MLP neurons of a small language model. Each row is named by its layer, matrix (gate and up: input weights; down: output weights) and neuron, and shows model dimensions 160-255. Each number is 128 + 32 x the weight over its row's rms, rounded and kept within 0 to 255. A neuron's up and down rows have the sign that makes its largest values positive.
After each neuron's rows, "fires on" lists the tokens most often at its 100 highest values on Wikipedia text that the model never trained on.

L6.gate235 [138 110 174  69 141 129 181 124 131 137 139  78 158  91 143 187 146 123  94 140 119 116  88 155 122 103  97  81 140 147 114 180  84 120  95 132 148 101 127 163 144 105 163 149 192 154 112 137 120 159 115  72  68  94 142 139 123 125 179 133 119 107  84 117 144 133 115 162 127  50 195 172 106 168 124 172 119 203  82 195 122 117 105 115 141 147 101 125  68 102 114 121  97 116 108 111]
L6.up235 [154 148 172 124 119  97 188 114 147 167 113 178 124 109  51 132 136 135 131 105 188  90 146 181 161 107 124 166 162 194 133 117 146  80 132 115 130 143 167 119 145 126 153 158 146 140 149  98 109 144 123 137 157  80 106 123 196 152 149 136 124 108 172  69 130 162  14 100 105 124  96 127  88 128 116 150 138 146 132 172 108 109 188  78 176 155 117 131  95 165  89 127  92 181 119 154]
L6.down235 [ 77  94  94 117 160  95  90 102 173 128 104 147 116  58 102 179  70 177 106  97 122 141 168 111 176  94 142 151 161 163 123 142 136 115 142 116  80 106 161  86 145 123  96 115 154  93 173 137  89 169 164 100 177 121 173  81 164 155 140 126  92 133 215  59 159 149 152   4  86 132 203 103  84  76 144 127  90 126 140 166  92 104 146  93 119 125 108 127 140 120  71  98 126 115 183 100]
fires on: "me", "ating", "ning", "ant", "as", "ing"

L4.gate619 [125  69 102 100 148 161 193 100 104 130 145 111 108  96  94 153 118  69 142 109 131  80  88 123  75  52 102 132 171 132 140 140  71  97  84 119 151 120 115  67 119 221 140 153 118 145 173 165 159 109 132 141 121  82 158 132  87 156 119 113 138 179 204 132 136 102 169 202 190 108 108 162 148 167 155 141 126 122 113 118 177 130 131 101 129 153 104 140  95 185 109 125 132 153  64 121]
L4.up619 [163 133 129 104  96 124 163 196  59 119 106 117 153 127 135 131 135 152 113 103  89 131  83 196 110 136 110 172 102 108 136  86 123 122 112  19 146 156 194 125 135 185 160 131  89 122 148 131  95 110 117 129 117 150 168 128 170  52 111  80 152 111 138 137  97 126 120 123 144  74 154 130  91 106 171 139 132 107 186 125 133 176  85 116 149  83  78 114  87 160 108 116 123 104 140 100]
L4.down619 [147  98 129 140  84 114 128 117 130 106 111  55 132 101  81 112 162 154 112 114 120 145  93  89  70 142  84 129 139 120 109  51 160 152 131 145  91  97 148 184 135 120 121 234 125 132 127 151  91 142 105 104 109 152 162 127 158 123 127 146 129  91  87 140 129 136 117 109 114 163 122 107 139 103 149 108 145 113 158  88 111 164  82  57  92 129 104 103 158 133  95 119  80 115  94 113]
fires on: "sh", " match", "p"

L4.gate408 [146 115 136  46 119 153 121  98  76  89 115 132 112 101 128 156  75 109 183 181  95 133 112 118 103 184 144  91 145 140 221  84 123 135 129 173 170 167 116 125 141  77 141 198  63 113  87 130 102  84  59 146 149 103 180 130 105 146 173 151  97 117 114 186 135  80  80 135 117 189 130 135  73 130  89 142  85 110 116 165 158 167 155 141 107 102 157 129  86 140 126  98 157 182 103 153]
L4.up408 [110 202 126  76 104 189 133 119 196  99 105  89 130  84 150 174 124 136 126 180 126 117 107 106 106 169 120 157  93  98  90  81 143 110 168 147 114  76 154 119 144 116  92 126  85 132 111 120 163 104  84 139 165 178 167 113 105 122 172 119 100  67 169 135 132 158  72 158 168 143 121 125 124 139  62 130 121 155 115 127 124 168 123  50 151 118 143 131 107  83 108 174 183 156  18 102]
L4.down408 [150  73 151 116  66 131 108 133 155  83 139 116 145 144 126 102 128 167 159 163  99 124 112 158 138 158  78 155  91 126  72 114 191 195 120 186 124 138  62 127 167 121  90 148 136  68 153 162  61 115 133  94 128 154 106 117 179 118 154 141 134 139 116  67 116 108  60  80 116 140 156  74  91 121 106 110  69  92  59 119 160  89 177  98 119 142 126 106 115 161  73  72 196 203  84 139]
fires on: "ve", "ver", "ute", " W"

L4.gate323 [154 131  78  63 115 133 109  48 174 132 146 130 202 109 124 138 111 148 120  95  81 135 120  60 133 149 120 122 108 101 179 105 140 120 138 106 153 139 157 109  77 109 172 159  73  91  99 128 111  91 131 129 164 153  90 118  94  82  73  79 118 136 146 131 154 129 172 158 111 163 153 154 126 154 149 160 109  82  95 158  85 191 126 176 191 127 156 142  76 174 189 120 122 201 157  84]
L4.up323 [109 142 117 107 123 146 143 118 147  83 126  87 159 165 127 148 108 116 102 171  67  98 134 113  96 136  96 159  94 120  72 157 172 202 162  94  77  92 162 118 135 213 163 171 154 172 129 101 171  81 145 123 131  88 151 144 168 160 133  38 108 137 175 110  90 141 141  48 142 133 109  88 124 106 157 106 110 148 116 130 141 168 158 140 139 110 137 106 143  83 114 174 143 158 142 128]
L4.down323 [154 159 149  89 123 170 122 101 133 135 145 173 172  94 146  80 141 143 139 127 127 135 129  79  97 101 164  75 181 153 118 164  84 120 140 173  56 108  82 155 151  91 117 149 109 128  91 128 119 214 100 150 114 102 127  86 149 136 116 115 107 141 131 103 115 167  91 139  95 148  86 112 162 135  67 131 134 115 113 194 108 101 177  92 123 101 128 125 125 156 128  61 157 126 106 137]
fires on: "ve", "ain", "in", "ver"

L10.gate699 [ 90 129 146 151 136 177 112  81 138 148 200 174 134 104 160 138 186  89 100  92  75  96  92  90 129 114  93 133 146 145 142 121  68 162 128 117 135 153 144  89 102 131  89 152 106 136 116  75 117 196 121  94 151 143 255 103 151 114 165 139 143 146 110 128 148 158 111 153 151  80 145 183 104 110 145 136 131 175 149 103 123  66 144 103 136 153 155 144  71 159 146 124 103 102 150 125]
L10.up699 [147 109  61 140 135 203 160 167  80 133 101 146 106 141 172  80 187 175 130 151 159  98 137 103 143 149  86 157 157 116 226 159 135 143 161 196 176 133  81  96 160 154 161  89 150 152 134 107 128 100  96 130 102  40 128 107 121 132 167 138  94 126  76 113 113 129 144 139  93 122 210 121 169 140 145  90 109 150 167  87 172 144  91 119  90 134 117 136  91 149  97 126 116 191 125 109]
L10.down699 [111 115 179  89  97 179  95 124 124 133 103 146 106 189 164  90 176 129 127 122  94 115 131 108 116 131 149 114 121 100  95 156 164 136 152 147 152 150  91 162 104 137 150 161 126 129 177 165  61  81  97 189 161 110  54 180 151  83 127  87 118 178 138 156 150 139  74  84 120 108 121 111 157 168 136 132 114 166 168 180  94  82 155 112 126 122 133 132 141  85 180 143 135 172 139  99]
fires on: "ar", "oc", "e", "min", "se", "s"

L7.gate453 [124 210 130 125 111 182 162 112 189 192  81  83 154 163  73 123  87 136  84 179 143 136 158  92  80  75  66  85 131 138 163 106 138 186 147 151  98 120 148 150 120 141  80 118 102 127 170 126 100 129 100 115 118 153 142 156 117 147 131 146 151  87 136 132 103 133 139 151 145 120 156 162 100 170 119 182 147 128 116 217  98  92 146 132 122 111 120  91 149  67 109 140 120 213 168 131]
L7.up453 [140 104 110 197 127 144 164 187 147 144 152 158 120 115 126 136 173 189 110 123  98 126 118 142 108 126 105  88 136  78 118  74  62 139 114 237 159  99 106 138 107 113  81 136 179  97  76 148 104 117 107 119 156 175 147 141 127 148 121 125  96 110 255 156 109 158 126  99  99 155  92 181 119 150  83 175  42 115  90 148 115 128 164 100 166  90 114 112  93 108 137 100 131 130 146 112]
L7.down453 [140 111 102 106 183  88  81 147 116 140 124 165 128 115 137 132  93 158 116 136 159 153 124 159 143 156  83  73  94 186 104 115 159 103  97 114 130 107 130 120  96 134  65 168 164 102 145 123 184  51 100 129 131  96 165 148 115 119 104 126 130  96 139  97 169 169 145 100  92 179 114 133 134 119 125 137  88  95  65  83 135 129 180 129  89 132 118 155 163 173 113 167  68 106 100 160]
fires on: "ri", "vol", "ck", "it", "at", "k"

L8.gate647 [124 105 161  85 130 119 178 162 115  98 169 105  92 142  74  96 150 114 112 150 131  94 118 119  83 181  94 109 102 144 121 159  96 116 101  86 159 137 111  75 138 180 150 140 112 169  97 129 224  72  72 103 113 108  82 183 116 159 108 105 121 137 139 130 126 153 121 119 106 124 135 142 139  88 131 124  99 154 180 157  93 133 131  94 255 170 136 107 139  90  86 131  94 176 136 163]
L8.up647 [ 88 102 139  83  66 104 171 112  94 156 173 159 112 122 118 174 173 138 117 122  50 108  94 108 153 143  80  98  60 123 118  85 127 144  97 100 130 117 126 116 145 167 139 134 133 173 121 152 230 136  89 129 142 105  97 134 157 104 143 101 112 123 148 141 180 101 143  87  78 137 113 134 116 122 146  98 111 143 149 114 122 110 118 100 135 149  73  98 189 125  97 136  93 201 120 153]
L8.down647 [102  98 146 123 122 120 124 124 117 164 167  94 123  68 126 175 152 140 152 119 112 124 114 141  83 139  92  67 125  99 110  73 136 129 120  99 122 124 116 196 110 162 103 111  95 110 143 150  94  84 119 136 164 164 139 105 150  86 139 126 154 147  86 106 151 103 127 111 139 110  88  99 133 110  83  69 162 182 166 116 152  98  98  83 106 153 112 151 176  82  91  96 105 139  92 181]
fires on: "sh", "mm", "rm", "br", "av"

L10.gate361 [106 205 106  89  74 167 121 183 156 131 142 144 139 143 173 133 164 102 128  97  94 138  88 172  58  99 127 142 172 118 162  88 149 129 129 115 118 146 123 137 151 117  67 153  65 132 132 175 151 212 143 166  93  50 149 111 140 160 156 105 140 149 102 103 101 130  93  92 127  94 149 144 121 171 145 156 120 127 167 125 158  65 140 189 139 139 129 177  80 132 155 128 124  57 135 128]
L10.up361 [138 128 135  96  95 149  99 156 116  95 130  90 170 101 140 136 156 134 129 143  91  77  67 107 146 133  79 189 190 164 208 164 101 103 181  86 152 126 136  88 105 125 156 107 161 130  67 110 122 107 143 130  88  93 151  71 131  85  79 171 146  98 142 148  95 116 120 208 204 146  48 112 126 145 226 154 110 120 159 114 166 189 115  96 109 123 115 186 106 153  85 102 126  98 107 134]
L10.down361 [128 142 120 128 114  96 122 147 165 106  98 183 137 102 172  88 120 127 126 124  89 183 164 131 103 151 134 114  78 111  94 112 132 115 128  90 104 133 127 126 137 128 147 157 159 136 165 135 113 128 137 119 153 104 118 127 145 122 159  91 112 122  92 117 128 145  74 125 104 104  69 150  61 153  89  82  97 107 186 109 133  98 179 186  81 157 120 127 153 132 138 157 140 104 126 170]
fires on: "e", "th", "'", "s", " so", "re"

L6.gate396 [174 193 193  92 125 135  64 112 156 180 110 115 185 117 126  94 112  95  82 103 135 134 175 161 161 164 117 112 135 129 141  92 140 130 177  93 153 174 139 148 151 148 106 139 146 104 164 126 158 132 136 158  94 108 104 149 138 146 105 141 104  97 117 150 115 177 163 152 146 121 136 173  71 177 178 125 102 139 168 142 104 112 117 117 169 186  76 110 164 103 114 150 118  92 141 140]
L6.up396 [163  86 150 135 130 104  87 127 166 143 100 118 126  89 146 126  75 111 132  86 110 112 145 123 151 102  67 127 125 179 134 112 117 122 195 148 109 131 113 130 142 173 136  48 113 133 151 151 166 106  56 143 126  93 174 116 183 107  68 110 119 173 116  69 132 143 160  76 211 119 108 122 135 150 110 117  42 141 164 138 146 164 115 175 117 166 156  61  85 120 108 120  89 163 124 106]
L6.down396 [134  93 129  94  92 108 194 120  73 185 133 149  94 151 128  90 103 159 108 116 113 143 166  71 125 137 175 128 119 117 109 120 151 106 142 144 107 124 111 194 167 142 148 184 159 113  83  93  90 140 174 128 184 133 171  79 134 136 178  99 140  92 147  73  86 158 163 179 191 114  75  92 115  98 121  54 101 170 137 164 142 161 160 111 146 108 154 139  79 117 141 158 144  80 132 143]
fires on: "les", "ro", "ak", "re", "mmer"

L4.gate331 [102 125 115 151 145 108  79 126 120 172 112 108  73 167  80 135  67 136  91 177 110 139 112  78  92 118 120 156 141 162 150  80 109  98 139 120 109 152 141 137 121 204 148 165 168 103 137 162 120 167 154  91  92 114 162  95 122 125 126 200  90 175 127 129 110 144 160 127 164 111 194 144 133 127 138 119  96 149 159 166  50 164 143 101 172 118 115 142 159 149 126 180  83  94 124 116]
L4.up331 [134 128 105 132 101 123  86 117  99 182  67 176  71 145 113 114  53 158 120 155  99 150 126 115 141 122 119 139 149 181 138  67  92 108 144 138  99 169 121 153  95 180 118 146  92 114 159 127 149 189 131 101 144 123 163 138 148 109 120 191 147 156 167  95  99 190 151 112 138  96 182  95 131  89 105  82 114 116 128 127  72 154 103  81 131 101 126 162 101 123 129 182 109 106 164 103]
L4.down331 [147 122 197 110 147 186 120 145 150 124 153 137  90 139 127 142 132 111 155 130 174 123 161 135 154 133 148 141 150 134 138  99 141  74 127 123 139  97  76 135 130 100 117  97 148 160 143 124 142 141  88 150  67 159 157 110 137 125  92 164 199 147 166 154 131 108 135  90 131 115 138   0 120   0  95 139 126 108 116 133 138 112 100 164 110  67 106 188 118 140 160 151 130 134 141 104]
fires on: " University", "%", "ation", "ations", "ity"